Weights of a small GPT-style language model, trained from scratch on English Wikipedia.
Size: 10 layers, 12 heads of 64, vocabulary 16384, 71.6M parameters.
Architecture: tied embeddings, capped logits.
Training: a variant of Adam for these matrices, 573M tokens.
MLP neurons of a small language model. Each row is named by its layer, matrix (gate and up: input weights) and neuron, and shows model dimensions 256-351. Each number is 200 + 30 x the weight over its row's rms, rounded and kept within 0 to 999. A neuron's up and down rows have the sign that makes its largest values positive.
After each neuron's rows, "fires on" lists the tokens most often at its 100 highest values on Wikipedia text that the model never trained on.

L5.gate301,229,191,223,234,248,248,234,196,184,258,211,211,229,194,208,187,211,204,253,204,223,222,202,213,166,231,197,166,196,189,243,153,173,176,231,259,185,239,231,216,223,213,174,216,160,153,175,206,259,236,228,211,235,221,125,186,213,250,205,187,228,175,212,234,163,179,198,167,159,223,201,195,164,212,195,208,200,212,164,221,237,252,190,190,210,210,171,210,214,174,208,209,248,164,164,211
L5.up301,225,227,210,239,187,176,209,193,164,190,196,238,191,149,188,215,187,175,201,173,192,172,210,207,173,187,189,209,154,189,201,210,217,219,215,202,221,239,183,167,227,225,219,247,209,229,197,209,233,232,241,179,201,215,227,179,264,174,201,211,166,168,198,144,162,195,183,234,161,127,246,259,263,188,191,226,217,234,104,252,188,219,199,195,210,200,222,208,177,221,212,212,198,289,229,188
fires on: " |\n", " ", " %", "\n", " GP"

L5.gate1247,210,185,205,262,204,171,199,187,195,231,196,201,224,188,251,240,191,194,220,170,207,179,250,235,189,259,203,146,229,194,158,175,208,161,265,172,136,199,185,225,232,257,258,244,102,215,199,225,184,163,211,215,180,200,223,207,166,190,212,216,149,188,180,201,222,172,156,171,173,203,237,209,172,157,170,180,179,154,226,189,201,275,210,176,224,166,157,161,177,208,199,186,208,181,211,227
L5.up1247,182,211,226,216,204,190,223,190,157,156,158,240,179,170,227,218,188,152,205,142,153,163,169,204,191,261,170,265,163,211,195,228,222,250,247,216,197,285,189,201,186,227,177,161,181,211,208,295,185,199,189,238,197,247,193,196,226,166,209,192,176,174,107,192,157,196,250,161,193,171,237,143,174,254,193,227,184,251,148,177,194,192,194,150,184,178,187,212,124,197,211,202,186,211,180,175
fires on: " ", " |", " |\n", ";", "4", "3"

L7.gate742,212,195,205,269,220,152,244,168,216,239,196,228,206,194,209,237,216,203,199,191,196,175,209,197,239,205,131,132,204,144,216,210,110,188,207,142,222,218,195,218,221,180,214,198,143,181,203,157,231,119,240,148,159,208,177,138,118,187,204,215,190,184,228,178,271,235,206,243,173,197,182,136,200,193,196,216,169,207,165,185,230,206,219,175,204,184,199,228,155,248,198,210,230,213,212,205
L7.up742,199,159,199,187,178,190,209,196,204,219,211,244,244,183,171,206,196,225,234,287,182,218,239,196,248,197,180,144,243,234,153,193,225,151,212,227,212,220,230,186,214,193,137,155,256,184,243,200,235,208,172,201,234,210,231,224,208,233,146,175,209,197,236,174,193,137,197,178,267,194,204,225,205,192,159,234,182,238,153,186,213,255,158,164,187,164,168,162,224,187,215,145,147,192,147,194
fires on: " ", " |\n", " K"

L5.gate860,180,262,243,216,222,228,253,178,235,194,194,216,199,191,200,231,227,153,231,207,183,232,237,194,202,150,193,188,131,191,197,245,160,253,168,218,155,220,156,202,261,212,200,260,191,182,186,148,219,118,273,221,171,205,163,220,196,239,197,226,173,149,285,225,180,242,198,214,232,203,181,198,233,241,162,203,204,150,215,234,188,176,202,198,245,142,197,254,195,237,158,235,212,234,218,222
L5.up860,168,157,198,199,219,206,211,154,199,220,235,205,202,173,225,176,180,164,187,210,207,201,205,217,182,194,194,158,209,215,235,252,193,167,238,168,246,197,196,153,207,216,201,191,242,169,190,193,233,148,217,217,211,205,221,230,219,186,238,217,166,186,227,194,171,221,168,279,199,207,264,218,189,185,156,245,222,175,191,177,207,184,214,128,232,239,221,187,178,236,185,211,173,178,197,197
fires on: " |\n", " b"

L7.gate472,265,145,209,203,170,232,231,177,238,253,173,216,213,207,165,183,227,168,206,156,240,242,193,216,181,187,186,179,174,188,200,167,184,167,204,193,204,183,203,183,184,198,187,194,192,176,191,219,228,193,212,214,255,235,226,196,158,112,161,204,210,189,177,215,181,179,258,152,246,161,197,242,207,244,161,190,189,199,199,205,211,195,213,215,147,203,199,239,212,161,255,223,213,186,210,157
L7.up472,201,207,213,246,192,197,185,217,199,247,231,172,196,174,184,175,178,218,249,218,242,269,204,255,196,189,212,199,149,164,186,195,167,149,198,174,174,187,267,127,203,233,175,193,188,228,200,190,207,171,183,190,242,184,190,171,172,160,201,190,227,186,210,230,225,178,168,187,186,152,231,225,172,157,197,227,185,195,223,207,191,125,142,183,166,150,196,202,175,235,162,211,203,187,205,219
fires on: "1", "3", "2", " finished", "7", "6"

L2.gate1432,157,179,262,195,178,181,223,180,227,184,212,172,227,206,183,191,222,169,217,209,215,223,197,191,277,224,215,161,212,203,173,251,215,231,223,203,219,243,236,207,225,158,161,239,219,246,170,209,200,309,207,131,205,145,235,225,248,184,163,214,208,242,182,198,238,219,192,187,160,217,197,226,238,218,222,181,157,236,167,158,212,191,236,206,197,176,230,259,196,170,201,217,211,245,233,152
L2.up1432,249,191,175,231,235,187,207,229,163,226,205,221,184,192,210,122,224,209,181,228,221,226,215,226,184,232,162,120,206,226,190,191,211,248,187,187,190,182,106,167,198,195,191,234,139,201,203,263,199,222,169,222,212,248,185,142,203,176,208,175,186,221,220,240,270,183,153,202,180,158,221,157,183,185,258,189,177,205,229,151,190,173,217,132,172,271,208,143,184,146,140,192,203,230,191,187
fires on: " its", " |\n", " |", " Its"

L2.gate422,217,191,226,156,238,143,206,215,154,206,195,239,233,214,225,170,203,221,215,172,125,175,179,155,178,190,218,242,176,171,215,190,232,153,224,158,190,213,178,230,251,186,212,212,216,149,222,191,204,210,155,147,215,188,178,228,232,220,218,202,160,201,187,225,161,183,217,187,228,221,179,192,194,220,270,200,198,198,209,179,147,177,232,211,245,226,185,157,212,173,159,213,201,181,261,206
L2.up422,160,220,229,173,180,241,216,194,206,149,192,160,217,250,238,184,182,204,185,152,158,197,199,213,161,148,192,218,215,189,182,160,203,225,194,156,174,209,154,167,226,270,169,238,176,220,176,205,244,195,228,177,215,139,200,233,199,147,224,158,240,188,243,203,248,188,189,185,231,215,195,223,216,197,160,199,173,175,248,214,244,180,214,173,181,204,218,164,172,234,193,245,164,227,184,200
fires on: " John", " Black", " of", " gun", " black", "y"

L2.gate1081,204,199,219,185,201,168,217,200,165,234,172,233,231,222,183,242,188,195,187,217,117,164,196,200,180,226,163,192,225,173,203,215,177,184,245,247,215,231,221,252,215,200,187,215,193,199,210,200,203,184,171,137,185,222,185,231,196,243,259,170,191,213,165,230,172,196,208,247,191,165,225,182,226,207,209,220,162,187,211,201,205,212,193,245,246,199,230,177,264,194,210,201,184,191,216,248
L2.up1081,174,246,238,178,185,181,237,229,229,196,185,211,194,189,166,231,224,232,199,171,134,141,163,248,194,172,143,226,198,198,197,194,198,148,198,247,188,204,210,176,167,229,168,218,230,255,216,272,234,222,193,216,188,117,145,239,184,226,251,169,149,204,157,180,214,195,214,174,182,188,189,197,207,205,255,181,135,217,205,211,234,181,203,215,146,190,179,225,172,234,197,185,212,153,197,192
fires on: " Ch", " Z", " P", " H", " T"

L5.gate1087,218,222,245,224,205,192,206,197,157,190,172,244,203,196,165,278,227,180,226,169,223,197,239,191,188,185,240,169,177,183,247,211,140,204,199,182,231,217,207,228,222,198,176,187,137,171,187,248,238,217,177,207,142,219,193,214,219,217,233,194,220,171,202,199,140,185,228,178,189,206,210,184,239,212,211,188,171,184,129,138,224,163,232,270,227,185,198,223,161,237,215,180,232,213,232,222
L5.up1087,205,223,227,261,236,134,192,194,195,193,155,229,211,205,217,236,207,249,192,162,191,181,254,243,221,170,188,219,237,174,243,171,189,209,224,198,205,238,245,216,255,215,235,127,149,161,200,218,285,208,160,189,160,188,186,235,239,199,192,140,241,152,206,150,203,223,215,208,171,190,227,220,210,195,196,214,160,209,183,199,237,213,226,216,201,167,188,232,203,271,216,190,230,200,237,210
fires on: "\n", ".", ".\n", ")\n", " |\n"

L5.gate718,216,178,225,224,189,215,205,205,256,160,135,198,174,240,196,225,231,226,271,202,183,147,198,167,218,192,162,206,166,189,203,228,174,249,227,192,223,233,260,214,204,160,180,210,137,286,153,177,198,280,196,248,191,220,232,227,144,169,202,232,188,195,234,221,145,150,208,142,170,211,216,222,206,233,241,204,228,232,177,190,208,221,192,194,173,220,203,212,141,180,225,205,252,247,180,249
L5.up718,205,215,223,178,188,155,210,222,185,193,204,186,228,194,237,240,239,223,149,172,201,143,147,154,173,201,224,224,263,216,210,259,229,223,168,190,184,151,254,255,210,175,195,212,162,223,149,188,214,214,136,197,202,207,204,138,155,224,173,159,214,183,201,212,178,174,204,184,208,174,186,146,211,138,187,178,134,222,208,202,201,235,184,173,204,209,163,216,205,196,216,256,226,202,193,203
fires on: " and"

L5.gate1336,208,225,228,156,235,161,191,164,211,185,181,226,140,180,233,192,198,152,192,162,292,206,146,185,194,189,185,250,203,240,223,237,191,239,212,151,201,214,196,159,209,136,180,199,161,243,156,242,216,181,232,145,160,211,167,222,192,216,224,231,186,235,158,260,197,149,210,159,188,153,178,207,241,201,210,261,173,209,205,201,214,223,237,241,205,141,192,203,221,255,199,222,202,220,164,199
L5.up1336,210,229,187,193,208,182,151,179,232,208,260,176,189,190,197,172,169,216,222,178,267,184,107,191,201,201,201,182,167,204,215,183,229,244,211,163,201,195,212,221,206,214,207,222,192,186,174,186,165,191,194,196,211,168,170,259,174,196,175,240,255,177,230,245,249,224,227,178,178,170,230,172,143,198,212,212,140,207,229,238,186,176,195,210,213,213,183,178,196,209,226,247,229,217,211,189
fires on: " |", " in", ",", " the", " -"

L2.gate348,205,159,177,180,205,212,211,257,241,239,207,177,181,178,186,164,207,149,180,214,243,232,148,169,176,212,222,219,229,177,226,171,168,205,264,169,172,169,216,158,196,177,188,247,243,222,184,223,175,159,175,218,205,169,210,180,204,213,228,222,184,186,131,196,262,199,222,182,212,143,167,203,156,186,236,219,250,213,282,242,186,177,201,243,246,169,169,152,227,192,170,160,238,204,194,213
L2.up348,225,191,240,206,223,229,221,219,186,207,236,196,184,234,243,162,168,194,255,178,237,206,223,182,189,148,240,155,240,169,182,143,213,194,206,248,193,241,179,194,181,134,232,252,163,238,189,236,225,185,214,241,208,212,237,147,186,192,213,210,202,216,266,188,184,182,219,121,229,209,204,235,192,217,183,226,196,185,225,207,237,194,203,264,182,170,198,198,184,226,234,226,155,130,200,210
fires on: "08", "12", "13", "09", "14", " year"

L5.gate276,195,170,206,222,202,207,184,196,180,167,205,178,199,187,211,201,178,175,205,236,172,173,226,195,256,201,152,215,218,214,153,252,196,196,242,247,230,201,145,213,220,151,207,183,171,217,229,265,222,186,224,213,232,198,182,239,185,174,189,159,193,161,171,161,272,216,201,184,252,141,208,198,183,205,202,186,218,190,153,180,194,245,188,177,135,208,211,190,210,161,180,180,158,262,194,130
L5.up276,259,234,243,175,194,274,184,227,208,269,191,202,177,203,226,170,251,217,221,206,202,216,172,204,226,226,146,151,187,182,188,230,142,210,191,193,165,205,161,193,187,192,210,234,166,233,251,239,167,224,233,142,143,190,172,184,236,154,211,194,177,183,177,208,164,164,236,190,224,190,203,191,262,223,229,203,227,243,221,273,162,201,203,246,184,238,182,194,220,205,197,152,183,272,211,180
fires on: " ", " No", ".", " Party", " density"

L2.gate819,205,203,185,205,215,226,230,205,147,192,221,241,232,245,195,227,196,198,226,203,168,199,211,203,223,220,231,148,200,180,236,235,159,190,167,203,146,163,173,191,211,197,184,260,181,196,219,230,212,207,208,190,192,184,141,172,194,151,153,178,220,183,192,205,185,235,189,231,168,208,180,213,172,169,239,197,235,229,209,189,193,223,190,135,122,218,151,209,207,186,204,163,141,222,201,203
L2.up819,172,217,224,209,182,216,161,198,170,233,204,148,157,251,167,167,157,199,262,189,236,252,209,208,207,194,68,218,169,183,164,159,163,192,172,247,248,209,183,203,223,243,220,142,178,232,262,197,155,208,259,233,251,180,115,218,178,148,235,201,167,211,184,217,184,213,239,214,197,171,215,181,217,186,252,220,185,203,210,249,191,197,243,221,178,194,188,229,200,274,230,219,217,216,195,200
fires on: "\n\n", " ", ")\n\n"

L7.gate1534,185,202,243,221,199,208,213,202,215,197,177,220,236,165,254,128,201,184,223,163,235,233,192,211,229,204,134,229,153,206,226,155,211,219,182,188,202,215,178,202,209,160,170,176,157,230,249,217,208,238,181,218,175,157,135,220,205,232,207,192,198,207,247,214,195,247,179,182,232,179,260,133,198,168,201,201,205,232,214,190,219,128,161,179,192,160,196,180,195,245,222,244,231,201,208,197
L7.up1534,221,179,161,183,184,228,190,182,219,169,216,169,179,183,199,183,193,210,174,154,226,189,155,198,209,173,244,171,200,231,164,146,206,212,165,200,213,176,211,300,173,197,239,239,162,164,206,162,234,213,191,190,201,175,198,207,195,186,240,266,223,163,237,190,202,235,178,197,194,194,240,206,187,228,156,220,187,212,250,192,224,143,169,199,225,243,170,169,247,149,188,197,133,158,248,171
fires on: " |", "|", "."

L7.gate949,200,213,168,268,180,214,152,227,162,215,166,160,201,224,207,220,164,209,234,198,148,179,237,132,219,186,199,196,179,229,219,226,211,159,200,220,197,181,218,201,159,164,170,186,182,190,197,198,199,193,224,194,198,168,135,226,186,248,174,146,203,243,197,211,240,192,203,209,234,192,177,213,246,204,259,173,178,196,227,213,204,200,211,233,206,219,150,224,170,200,196,193,202,200,149,201
L7.up949,213,149,162,158,234,191,172,272,159,244,173,194,176,251,170,217,194,186,251,178,237,163,181,212,202,201,241,200,194,211,177,169,185,211,229,155,236,232,178,174,186,231,181,181,137,210,142,181,227,219,232,223,176,203,171,238,180,223,217,236,144,136,199,173,201,162,201,240,210,191,198,162,188,219,208,244,239,211,146,193,236,167,191,223,204,190,192,199,158,121,243,196,173,186,232,207
fires on: ".", "′", "°", ",", "17"

L2.gate1514,198,219,160,172,176,235,218,214,172,205,152,189,217,215,193,241,137,213,224,255,186,141,159,225,190,243,235,207,153,193,194,174,216,136,190,214,268,211,232,232,190,184,217,200,254,207,192,206,225,198,278,196,166,170,256,131,201,170,240,165,182,199,174,224,203,260,206,191,241,199,196,210,218,231,208,157,184,209,171,175,238,138,232,240,201,168,203,169,218,201,212,247,278,147,183,231
L2.up1514,140,203,164,238,166,187,226,220,144,204,183,209,153,186,219,172,246,194,240,226,150,202,243,228,145,153,245,143,204,190,196,260,196,189,171,173,226,203,213,213,215,238,202,241,246,229,228,141,221,229,188,220,136,218,217,192,199,210,207,209,194,226,176,239,265,192,166,206,238,186,140,216,214,164,188,214,172,194,223,219,154,201,223,262,200,238,231,207,140,148,183,251,220,212,222,236
fires on: " and", ",", " or"

L2.gate1506,245,183,189,147,177,169,225,230,179,241,191,242,213,220,173,193,211,213,186,212,187,208,159,169,165,239,217,237,181,209,169,249,196,221,223,204,192,200,203,227,199,205,132,214,190,210,238,212,198,167,201,214,201,252,188,165,217,212,210,120,207,221,169,226,161,185,236,207,231,174,147,144,244,191,173,195,217,203,172,250,189,270,220,233,222,165,190,219,253,189,297,186,160,224,170,187
L2.up1506,187,229,167,178,227,228,177,191,162,133,226,202,185,226,198,206,249,266,255,151,271,175,188,230,190,217,191,216,170,210,202,220,212,245,194,207,176,141,251,213,204,204,200,196,241,222,187,169,232,191,184,228,174,203,199,281,156,243,212,211,175,257,211,160,210,267,164,160,224,192,210,229,210,208,207,219,195,223,258,159,196,280,159,182,241,211,213,206,205,213,205,179,227,170,253,220
fires on: " H", " F", " T", " R", " D", " P"

L2.gate154,129,172,219,203,217,204,188,214,206,140,222,198,167,266,180,231,227,223,240,221,181,226,184,150,188,177,199,197,174,194,265,164,160,193,228,212,163,174,221,207,210,204,177,212,234,187,186,204,246,227,244,128,132,252,174,199,185,193,227,203,233,226,210,172,251,221,245,257,226,195,181,157,212,234,228,164,197,245,190,164,156,217,149,234,170,140,140,231,170,267,192,176,193,216,216,293
L2.up154,196,205,145,206,177,196,172,221,252,223,238,202,257,183,174,142,247,189,233,239,197,246,177,267,230,187,214,211,191,189,164,201,226,178,177,237,235,197,211,222,206,148,235,198,249,202,195,172,186,206,185,177,232,199,172,189,200,228,144,193,229,230,196,204,169,175,205,205,175,184,260,197,183,192,206,208,214,238,200,220,244,203,184,126,174,193,171,214,160,207,240,191,197,278,211,178
fires on: " ", " —"

L2.gate1459,173,155,228,146,148,167,166,161,185,219,220,208,214,242,179,192,205,165,244,165,209,217,204,231,173,193,236,132,202,198,231,251,186,154,162,184,248,256,197,194,178,247,212,191,184,208,193,168,205,161,225,213,153,208,185,229,218,217,238,163,161,216,208,171,200,172,218,220,213,204,183,219,182,247,183,194,226,248,159,171,190,203,196,217,195,200,235,166,197,189,151,218,187,180,219,176
L2.up1459,254,185,209,230,197,182,231,184,142,197,187,174,265,244,219,158,253,156,170,202,156,190,198,222,181,232,204,177,251,244,225,195,193,217,216,185,174,229,225,218,189,197,202,197,131,248,205,215,154,222,237,195,175,189,187,173,225,161,228,189,209,188,197,226,163,199,159,191,219,204,215,185,220,201,242,161,206,211,237,187,164,208,148,230,186,211,226,181,222,179,174,262,191,202,267,205
fires on: " the", " of", " That"

L2.gate1334,269,166,191,144,175,201,180,187,143,223,160,172,213,212,194,190,217,199,213,158,153,189,179,167,176,198,228,243,150,220,187,246,227,140,148,246,232,226,278,228,241,250,184,190,202,179,205,203,225,188,188,170,170,167,232,158,261,169,184,166,184,195,185,224,177,188,210,169,236,224,192,198,231,222,180,193,208,166,203,159,159,184,286,226,171,217,236,199,204,227,209,236,211,180,260,231
L2.up1334,215,217,216,203,160,205,138,177,181,206,168,165,214,177,249,196,228,242,204,172,167,219,213,184,220,227,185,199,184,200,215,232,191,175,209,240,188,273,179,229,233,146,160,171,181,204,196,185,221,241,224,167,202,213,203,212,172,188,180,193,220,198,221,170,224,190,188,194,177,216,191,228,246,195,165,194,213,206,195,147,155,206,199,232,189,213,267,250,202,145,155,249,215,173,245,262
fires on: ",", " of"

L2.gate1414,218,260,186,213,189,184,213,172,213,180,186,211,192,234,180,222,196,234,252,201,253,194,196,190,145,201,193,146,214,216,216,287,183,184,234,203,214,169,157,199,244,179,220,141,141,258,223,194,199,258,178,225,205,251,187,264,216,192,195,184,174,236,169,159,199,230,215,194,186,185,217,264,282,169,191,227,221,208,186,217,169,216,198,162,231,189,170,199,158,189,225,217,229,260,216,208
L2.up1414,218,181,180,224,196,187,207,276,186,204,247,228,198,230,159,168,177,200,203,210,227,195,218,191,194,193,214,194,224,153,194,238,228,235,151,228,246,133,192,231,182,224,221,188,256,185,198,156,233,200,141,200,219,183,209,217,222,178,231,225,197,235,193,169,210,217,201,242,199,211,181,187,188,193,218,202,144,198,187,165,161,211,223,194,176,196,226,219,204,206,233,219,157,234,202,197
fires on: " and", "′", "10"

L7.gate843,190,214,239,229,260,210,154,248,130,152,230,192,153,261,218,128,168,225,207,242,249,197,207,196,152,233,202,177,242,221,224,192,225,181,154,201,212,232,208,159,188,185,191,188,219,195,162,142,218,193,276,180,250,180,172,215,239,162,259,190,191,168,198,203,190,149,212,187,163,222,209,193,159,212,198,210,138,204,247,175,255,199,170,201,228,176,227,189,246,210,186,175,243,179,160,214
L7.up843,197,197,179,209,179,209,182,217,181,174,229,194,174,232,256,166,218,201,231,192,221,213,192,230,153,228,233,230,179,160,224,222,153,219,187,185,189,171,149,194,218,203,172,215,168,235,194,233,219,181,222,219,249,243,210,216,197,204,183,200,180,148,190,227,180,215,146,201,189,163,228,167,219,223,177,221,249,198,163,138,229,195,147,233,248,172,227,235,131,259,190,234,191,160,232,191
fires on: " |\n", "\n", " Award", ")\n", " —"

L5.gate449,231,184,237,193,203,220,185,188,184,163,171,241,210,175,208,220,191,209,252,211,187,194,182,212,207,182,170,214,155,224,220,211,132,162,223,226,199,194,264,262,203,180,240,162,108,189,136,151,190,201,215,205,210,225,188,232,192,205,211,255,215,169,203,244,172,203,215,173,187,193,128,190,223,195,233,218,208,210,218,239,154,189,178,226,206,226,197,243,151,151,215,228,259,233,231,221
L5.up449,263,205,174,194,207,208,222,185,170,182,143,210,133,213,209,180,234,200,152,206,199,197,137,188,195,184,225,149,157,181,212,190,191,239,209,242,210,177,188,200,205,200,171,224,139,202,198,100,212,215,184,191,198,222,207,155,141,189,179,187,197,192,211,244,235,162,197,197,155,209,165,187,178,188,238,215,251,225,243,225,197,161,183,229,243,193,203,142,188,240,207,212,211,268,176,251
fires on: " and", " in", " by", " to", " with"

L7.gate728,193,204,171,254,160,225,165,195,228,183,180,212,229,184,213,178,166,172,145,207,183,238,248,214,241,139,234,211,237,189,205,198,178,172,197,221,227,251,237,178,196,189,182,184,191,211,182,216,196,146,173,233,182,173,225,191,209,215,172,189,236,205,191,234,202,228,242,175,182,230,185,240,207,234,174,168,157,175,195,174,212,176,250,245,179,214,198,206,151,207,280,199,202,214,175,175
L7.up728,219,177,174,157,235,143,202,230,194,224,161,179,193,217,203,188,161,203,189,183,170,237,208,256,139,219,178,195,167,162,171,198,207,188,201,173,174,185,171,184,251,224,201,173,180,245,195,231,231,212,216,186,191,168,150,200,194,174,241,205,234,250,202,241,226,241,241,210,199,206,137,221,188,185,237,155,198,159,228,220,173,178,188,221,200,179,229,161,155,203,162,248,213,202,231,212
fires on: " |", " –", " LA", "0", "1"

L5.gate1120,187,161,258,171,258,175,231,202,207,223,189,214,202,195,156,247,241,189,216,160,184,210,162,244,238,209,164,185,164,150,209,214,216,186,242,187,218,207,230,163,213,149,226,219,198,194,168,174,209,176,214,207,211,240,217,237,194,205,203,174,216,231,181,164,194,159,201,203,213,196,211,230,271,243,212,214,185,176,239,188,205,184,243,245,151,138,231,211,247,214,220,178,181,162,216,154
L5.up1120,220,178,252,178,240,247,236,231,187,191,249,237,205,216,203,211,209,208,206,117,242,212,149,200,153,183,207,205,182,228,186,171,228,198,207,181,231,169,227,170,171,204,175,272,182,174,219,238,192,202,187,265,202,215,197,198,212,217,226,216,209,198,201,188,194,158,221,184,223,179,198,193,237,248,237,199,167,196,195,249,218,198,232,229,192,196,150,209,263,218,172,178,219,215,241,233
fires on: " M", "M", "ac", "i", "á", "oc"

L5.gate584,230,158,156,196,202,216,214,249,190,210,237,251,202,225,191,221,172,165,203,196,165,187,210,169,179,255,167,185,132,178,183,186,213,210,260,188,206,154,219,212,246,225,213,207,198,197,177,165,216,251,237,132,213,228,127,174,241,201,166,216,188,187,134,183,177,195,173,185,201,144,204,229,213,168,192,211,194,170,192,257,193,154,237,178,204,196,206,229,177,194,244,192,206,218,129,211
L5.up584,161,255,102,225,201,235,177,198,234,151,171,201,217,181,173,206,269,170,198,201,180,229,217,206,169,171,211,175,170,195,199,160,193,197,214,163,153,214,203,184,215,217,215,193,168,244,194,180,205,221,237,204,195,263,180,180,185,179,229,206,235,248,201,176,214,199,183,193,143,172,229,254,184,212,147,198,174,196,192,293,195,109,235,156,163,244,204,227,210,236,246,175,244,205,224,220
fires on: " ", ")\n", "20", "\n", "|"

L7.gate953,231,172,240,223,185,224,158,179,220,221,188,191,213,201,169,173,218,119,229,145,218,237,212,167,182,219,247,167,228,220,203,193,205,138,171,181,158,231,229,177,230,232,221,200,223,186,205,184,183,240,204,170,207,167,188,160,175,125,166,200,228,205,165,196,201,151,224,218,182,184,146,240,213,233,212,191,200,215,178,194,205,193,229,223,171,167,159,248,182,216,170,186,242,175,154,221
L7.up953,144,215,202,199,266,224,143,146,228,210,256,190,154,231,159,221,227,158,229,132,206,174,209,254,202,216,180,190,223,189,198,234,201,177,229,227,146,182,221,202,258,255,206,247,138,205,248,131,220,191,194,241,156,162,180,208,177,142,199,213,245,193,214,149,194,212,194,194,185,200,156,191,237,237,232,271,169,222,190,205,195,240,219,219,219,190,162,157,155,215,171,171,207,181,218,272
fires on: ";", " |", " League", "2", " round", "1"

L2.gate314,213,226,236,267,158,172,229,175,243,211,189,189,153,213,183,195,178,202,158,189,229,177,180,149,193,222,224,178,217,223,218,184,217,215,234,200,223,191,220,248,238,233,276,176,167,174,226,173,205,231,223,253,142,202,205,239,142,228,228,217,217,166,170,175,200,168,208,145,205,214,204,157,233,172,190,215,226,163,164,179,193,225,198,168,203,216,209,127,171,211,235,193,201,149,220,197
L2.up314,193,216,215,181,160,198,204,270,197,141,207,184,237,196,251,145,186,181,199,236,210,209,217,224,209,180,185,246,203,196,179,206,209,208,232,218,195,189,189,208,172,157,239,176,228,161,213,229,161,224,208,171,143,233,158,183,222,192,227,190,175,143,201,228,205,141,201,199,198,222,226,200,205,227,145,157,256,207,227,246,211,189,158,198,218,174,216,245,168,151,176,233,241,252,207,209
fires on: " |", ";", "°N"

L5.gate1248,185,174,197,220,207,189,197,233,209,202,174,262,208,202,172,190,254,170,188,176,189,279,200,204,224,204,232,209,168,220,175,240,179,141,213,194,192,252,274,210,227,208,252,163,199,154,208,237,227,217,254,190,167,173,226,221,180,206,178,223,186,153,190,161,147,179,230,189,123,173,228,209,220,142,192,232,178,209,242,203,204,216,212,242,192,209,224,199,159,179,172,133,198,209,230,197
L5.up1248,178,158,218,216,194,250,201,186,202,155,172,200,219,234,212,170,203,186,234,231,155,277,262,200,164,191,157,217,217,230,171,212,175,164,222,225,221,217,220,173,164,185,224,153,225,222,201,190,182,196,226,187,210,206,174,181,212,212,186,233,222,193,233,162,223,175,223,204,185,166,196,254,191,180,196,213,255,228,229,237,201,215,175,228,189,215,221,261,194,154,190,183,200,210,157,235
fires on: " |\n", "|", ";", " |", " Pl", " Gr"

L7.gate912,225,188,213,223,219,197,230,161,190,272,149,176,181,206,251,196,215,198,245,204,209,200,239,214,178,225,201,195,128,197,176,219,218,217,210,182,182,218,197,232,166,179,148,245,132,214,215,193,184,201,253,162,195,236,154,212,194,181,247,185,215,150,224,257,221,169,186,191,225,196,181,177,210,255,168,183,190,180,155,177,232,174,246,227,253,165,145,222,162,159,226,147,183,227,220,230
L7.up912,218,164,186,177,174,195,208,205,174,218,178,179,190,212,176,213,218,185,249,229,221,152,159,210,158,212,207,246,198,164,226,232,197,186,225,202,171,225,261,116,188,181,219,170,172,189,179,201,238,214,187,240,200,216,192,204,188,217,202,183,212,156,141,200,195,191,193,232,243,240,163,194,223,227,210,226,167,182,221,220,199,197,123,175,230,193,217,168,210,155,133,213,180,227,201,217
fires on: ".", " ", "°", " −", " +"

L5.gate261,218,222,202,204,246,156,147,187,242,188,230,222,202,219,208,179,182,216,220,172,162,216,152,249,201,188,221,249,222,197,227,179,184,196,169,234,172,239,216,198,228,150,159,188,148,192,192,174,163,174,210,209,272,182,164,224,192,164,213,123,220,191,205,198,197,207,252,180,208,183,184,283,266,223,163,195,179,187,236,217,222,168,193,256,218,183,240,228,157,214,140,207,215,218,148,200
L5.up261,182,221,221,241,231,181,213,205,249,201,191,226,219,183,250,197,167,183,215,209,176,194,229,164,162,220,252,167,177,189,176,222,201,173,193,216,140,220,207,198,165,225,260,170,161,231,192,213,183,184,240,161,172,193,185,192,194,209,199,202,207,223,262,225,181,263,214,189,234,128,223,240,245,162,205,237,133,169,173,176,157,213,194,169,232,224,213,201,163,192,244,219,224,226,216,271
fires on: " |\n", "0", "2", "3", "4", "1"